config.yaml
n_layer: 9
d_model: 512
n_head: 8
n_kv_head: 1
head_dim: 64
d_mlp: 2048
vocab_size: 10389
activation: "swiglu"
norm: "rmsnorm"
norm_place: "pre"
norm_eps: 1e-06
positions: "rope"
rope_base: 10000.0
rope_fraction: 1.0
qk_norm: false
attn_scale: 0.125
bias: "none"
tie_embeddings: false
parallel_block: false
extras: ["capped logits"]
init: "normal"
init_std_qkv: 0.0123
init_std_o: 0.00289
init_std_up: 0.0123
init_std_down: 0.00145
optimizer: "adam_variant"
lr: 0.000551
beta1: 0.9
beta2: 0.98
weight_decay: 0.28
lr_head: 0.00693
warmup_steps: 292
schedule: "wsd"
decay_fraction: 0.666
decay_shape: "linear"
final_lr_fraction: 0.0
batch_tokens: 131072
seq_len: 512
doc_mask: true
train_tokens: 1476000000
steps: 11261
dataset: "wikipedia_en"
MLP neurons of a small language model. Each row is named by its layer, matrix (gate and up: input weights; down: output weights) and neuron, and shows model dimensions 405-500. Each number is 128 + 32 x the weight over its row's rms, rounded and kept within 0 to 255. Numbers have three digits each. A neuron's up and down rows have the sign that makes its largest values positive.
After each neuron's rows is what it responds to, as a language model described it from the Wikipedia text at the highest values.

L5.gate1720:087112118163101146106126120138136162110111098172176139128178183108125205074099162147074124127098079173109102144183143137118059144166165100109101107150140114149100115116170101146198151150156118131133088160106119127108102135103141132110129169103128078181099124071104124115097131122163134156
L5.up1720:108152147131112121118184116094103096135116067178128124124123109125126131139080153088095122136148131173149110173123128144110106088056070112114112152113118042167158148146089097118118119182131082111191139155166121166129136093208175140130162072151112176110107060100122115135135134129119137124
L5.down1720:108157096136106157112160107179092151152149047147086113170193144121089170159108188117131088125131096119126197146133100096148109148201138137070176107120130103169161211152125103170142087067150107184098092097145136118167146142173138089115070120171079105123154115122121143104125144043122104168
Responds to: Character action continuations

L3.gate1401:077116152124119151159183105036132130084115127085147106107137110162038145079081144130133106072149124166171115144224116108090101084151111115115171121124120131174083126110109090170129154174151161116164182141147089143147056124115149076155148142121078143092121060126126121103103110134134154154
L3.up1401:082134180082151151097196145102182114149145138132173164134088070124154109092108113185123130075180107163167127176163131111030156127113162132116196187180089131155114155111114154108142093193170154122136172087136138143156106107091131163164131121106085121141137115113075145171083113180119144155
L3.down1401:152189146140169123121123170151161108115129150120182166129113117121177075111106141149138162121121163196112101117120126197074142167067180169164089139120110115115154186122173140100122098091146117139130092106089134101087157087162168192160065137076162120152141144152133158113102110142070100129
Responds to: Verb after named subject

L3.gate1071:094123125156134138089100178130119157170149135183100082119171148165081145105104248140166085178145111109098162122152195133135160128106095107143102065143158065117070134160096082184132144143150103111118115218151077164147092141105159158106129220198114113149177186135076094117140155137162123115
L3.up1071:103112098057086143100154163146161152090120138146148141138122156145130114140154210144131141129148147100142112111092151078134101090173067107121173113100143089121115115131131081145145125156121129120063141166188163094144114112077110172113180181149090113098106130137080103102119132097151100082
L3.down1071:163107151162148178130116096091066094114102125128159165170109098135161088133127070163124142093150156086086082110039147111119161170161119092144113115176108136148099100123136141143160156139160127129143149141151120131105083121109098152129118101148112114096153108163077196136150135125129195171
Responds to: Clause-linking words

L6.gate1609:193090168166058117094070102127157155144102116127144159132132140164120144068093114085144126129085100112149083149169155126078118145111115116170153144146170093130107138102109126115022162101121053120141135076106164088074116118120126116173088120111051137150125131101110086094128187114088158103
L6.up1609:169121143150142142124079063126126155179111109121128133165149158124098172081068155128147087184084151134115074146151113140089134108175126134092138086165155089120085145141139162174114164111129125133116089153153169118148123158129172131110105195121118087095148150136086169155167136126068137144
L6.down1609:132120099127128146108078193106045049125132117159091123134107131106146105149108125143096149089135110139157153118112158080151117091125135073126107136069139132102156196137167101084141150126084097135118147113165122125061148136165094100146077123160122137116132139067160088135151110074160114187
Responds to: Predictable-continuation tokens

L6.gate924:137176113132087149091148103100180159155120170101134115104118128115096144083104129124092119126128096194063146111187095153137107099148123162138129165084116128053141091116109153137065099185106121098106074144139111164113111184111149172132078135138131175184159121137102136130142146149147095157
L6.up924:107124035141099201107113213082130109163025161141143111153039120132176075086117116126100130219174096086090135105123098153170081101129141107121117163138134095114114095079068155090122110121139161045096153133129120112138160127165159128145082138162142087048175089148139072151151130182123132117
L6.down924:101112158129113044131117079161170129139203103137123127106176129159093141179141164151100122129138128122128142097131199111133153096127156172128126109137129164132146142174095133143153108125093121172111114150137160150133184098121119145141158098130137138140093140097135174137150119045178164141
Responds to: Start of predicate after subject

L6.gate1631:096129159104128120081164095085149177134155100179198127098189131098117184128098164095104116154105097097105112134159100151055162135153141158046115134100098141075107110089125151158102131147174149134115142118109113123125101119137153131152103145108074084094156060171088175136071118157130112140
L6.up1631:123075080104145118111181142106116143141142127119151126163117078120144160133138145153133127082091131157147100131137101109131118205098081177139118159138162113192118111140125169109162080138113153140145126162133072142128136171135136104102122111141091145082127133117142143111120113104100132095
L6.down1631:061146176119104099113151088134171160118145152146178174079181084136129181112128122139113097139073048139093142137191090098106159117131179162071087158208150146080118146097144125156092101117141147172151134126119140145205124109081178092144067165143130102132148114114112168127091078197114090197
Responds to: Split main-verb onsets

L6.gate962:115085147145064105102104140119154171093098139133115104131083085129105111107091073122176114158124092184137084135101145113104137187122141128138149082137136131124070095126143146173067182133190141135090120188131079163109155161130126162088144089168115070094146133100107152090158162101142106096
L6.up962:125088164069109100068167102114112120140080164102118124141174130125101107098125102132106087135131106130139141099096180116120115108140156120161134084124101120113181129126106117167123129086160150136119134111133133126114109076105135090109149114182164106138112151156078145077118157079126134144
L6.down962:118117118102103141119183137125128134188131167086151135115089168188135172093100138157083153210092100136107173112172140173128099187147062076103165130078137137087161198101145085110102101158117084144091147097144143134187111181215129139172139166085129121120170146070172125151136094125144072103
Responds to: Wiki table and infobox structure

L6.gate1940:120109173108156102163141130122127097142103117193127120138103147163158104160135165147091096126148140096115110072199132124113146129122121087156109087113178168121060124138132117104201192038152127163157137139107130134094146179159196160173168127130167160082158104117116121126170111163122155156
L6.up1940:235104087123162156114109145159143114079123111147121094147071071106136115139127078116083150135148144095099155131123126211176083184161168132087136108102063096130107092087095123144129120108142137150126119108115087110085125137098111119109185145068181203187170111128179077147129173123153172130
L6.down1940:157075179123135159163150131135180181167165122192103168159151145160132161131131114183137134149115107155176168129103141164157098123108133104114162184103124073118142121141153142163148116123105147091182126070082149150126105142112167134093089170134174183077149114108149153077127160157121097195
Responds to: Punctuation inside proper names

L3.gate855:124098164096148144149122162099148103188097155155114096138114169134057102099091140169108159113126112092158188156153169104119161153125086130145154184106076115108090046104087074146091135146146151060143088117222121155127149169145116119153133122119095115141174138145126085121118131147106148057
L3.up855:093132135078098132096163128102167129141099161101157105104139085121122082159194117143105108120120055073102164167124199069174096158156133160106092115154075086096177117128075151150083166111124106220125166151071180139117141126122097127143104121101105112134177096147173066101146141153103142081
L3.down855:121161108086114155069180125139087159159189122132156140120163109137145122081142148122143125140127187175140086097115077183090096136114113079103102108111160120100108112138143164131160154107118079142073135180088079115135066113156108136099167116171147128116122187184151131081182107081160112186
Responds to: Multi-piece word fragments

L3.gate1969:152120138102178102089085097130108136169129088116108096130121156150142107131013159123115068142146133073103147145097105138110137131130159105069119067156130105101109101132108081123117178126146143171177120112175119144168138152117119063098185074161138124184163123167172165141182112077138108092
L3.up1969:060108143131148121121086153161183146104106095112154162161116117164097113182104095111160094106162196124165125142150066199134165130099169102167107089126153165115158100183084129124153158113139135162182144168163092186119114163112085085106125100144122128146159147132115098085104136091114085128
L3.down1969:073127124092123152157114149091143123083049143125122119086094109143174068174175151171060210152140136164074126105147181185151143065144092152144109161090123097074118151139121142102129148097192085142096114118103096182208120152102138094156069125172139148150124147112136080126121123113128141124
Responds to: Personal name endings

L5.gate800:063135136093128161138102130112057063063089129124140090173082188117119067031176116125117142120113135144092144176092135109176134124172146103202164143124163111141149159102143157173187155071176157177108102098116169114129127190131167133105106138163143116121155109145138138105111141094110106158
L5.up800:140149185094147107190159124148055113068074133096122072149169142143135106103158110116127127142142173114174140082059145115091111139137102129138145110111179063168129168140091127132170149121194118127109142072113100130152095150125109161093141159165118067153090129133068083133131142077115148156
L5.down800:126146106145122128154111138198135113167155138144155161063105086121150153145127100110153098131141145130171130148159152172113103170101126159134129108143167146105077088154078133142143114126066066136105156104180102111132114107149151123087122108178121142103113108102112069092146123142151118097
Responds to: Structured-markup tokens in Wikipedia

L5.gate383:165130143180086155111047153133127072159126132143100112124136161095128172085128134088104118219142113091061165156119103144143090116167086116136131101098178114118171116143119149161112083147117176134175201113039141171145068135082172163147131155192147128097090117133131117123087123024161080173
L5.up383:094117147147166120153100087157147095078104113126180136097112083069129095169184092159179127051176054128129149113155102109133107102175126133120168139094131102131112162109083070099151091168140153112140104101114119149107130158137155103103142178147098124095158144116088084113064111140149132126
L5.down383:095118116133063157098111102115116126126137100164102128084105139101121135150156136136109082130144105134135134109131139107147085155174159148131135119085192127093068085118142157115122161077099139096119131105151086114243096190118106102087084045161131105118111175141154076115102127163136141120
Responds to: Function-word "that"

L5.gate1080:111146162142135126158170112100131119101089080095161059116108121122132122152116110140107101109124180131095122117097135115169113118098118161119102133104159158111095140096175096152166108125147128122219131149122112139113129141090173148124134109118107220142122079148117104109134109090102138139
L5.up1080:116136150166192112117043117175112096159158125142119178144121156088107117160110142116120145112153107158129088086143121123173166096136161144137090155119172087129120131128094106066096123077131182139081161093162155145094181089129023088108108187131079099179126186123086103166132091164161159146
L5.down1080:091115133169119106122099138089131140188137132136162116114201113144152144155133201165142156150127111113079122142101072119119092066102089154185108134106126102138140124108125158201158138152128146112072160102122114051154165109131130108129115144106102124091100147168097153152087122091130144095
Responds to: Surname pieces mid-name

L3.gate1075:079128099109136133150123092118126112151110123107155093196144180150068137152077118095145062151139165099158133116139188184141102110093075055139146130097195128085162078100122084162088179133165181146123107166147168157122118105134091069123132099137075170132122119150129130132153150128149141089
L3.up1075:139140066128103145115081093173171091122065105130155124161134147210152073088115101103161137134115131142138086121097165170158117172097119061232095111093112090125178150129108141161134154162167131170130144113094130109113153087136064103128120119089147135172083136138138118174115154102128125143
L3.down1075:101142100137083193102058115132109091123044110102164190130081114153123170102127132095138122151149147167090130072087142142077116141083138101197134120124113107130109154126092119186105141142126158166115140143113153076191130169080146089117137157101151137236134129147104117131173166068098102117
Responds to: Table headers and section headings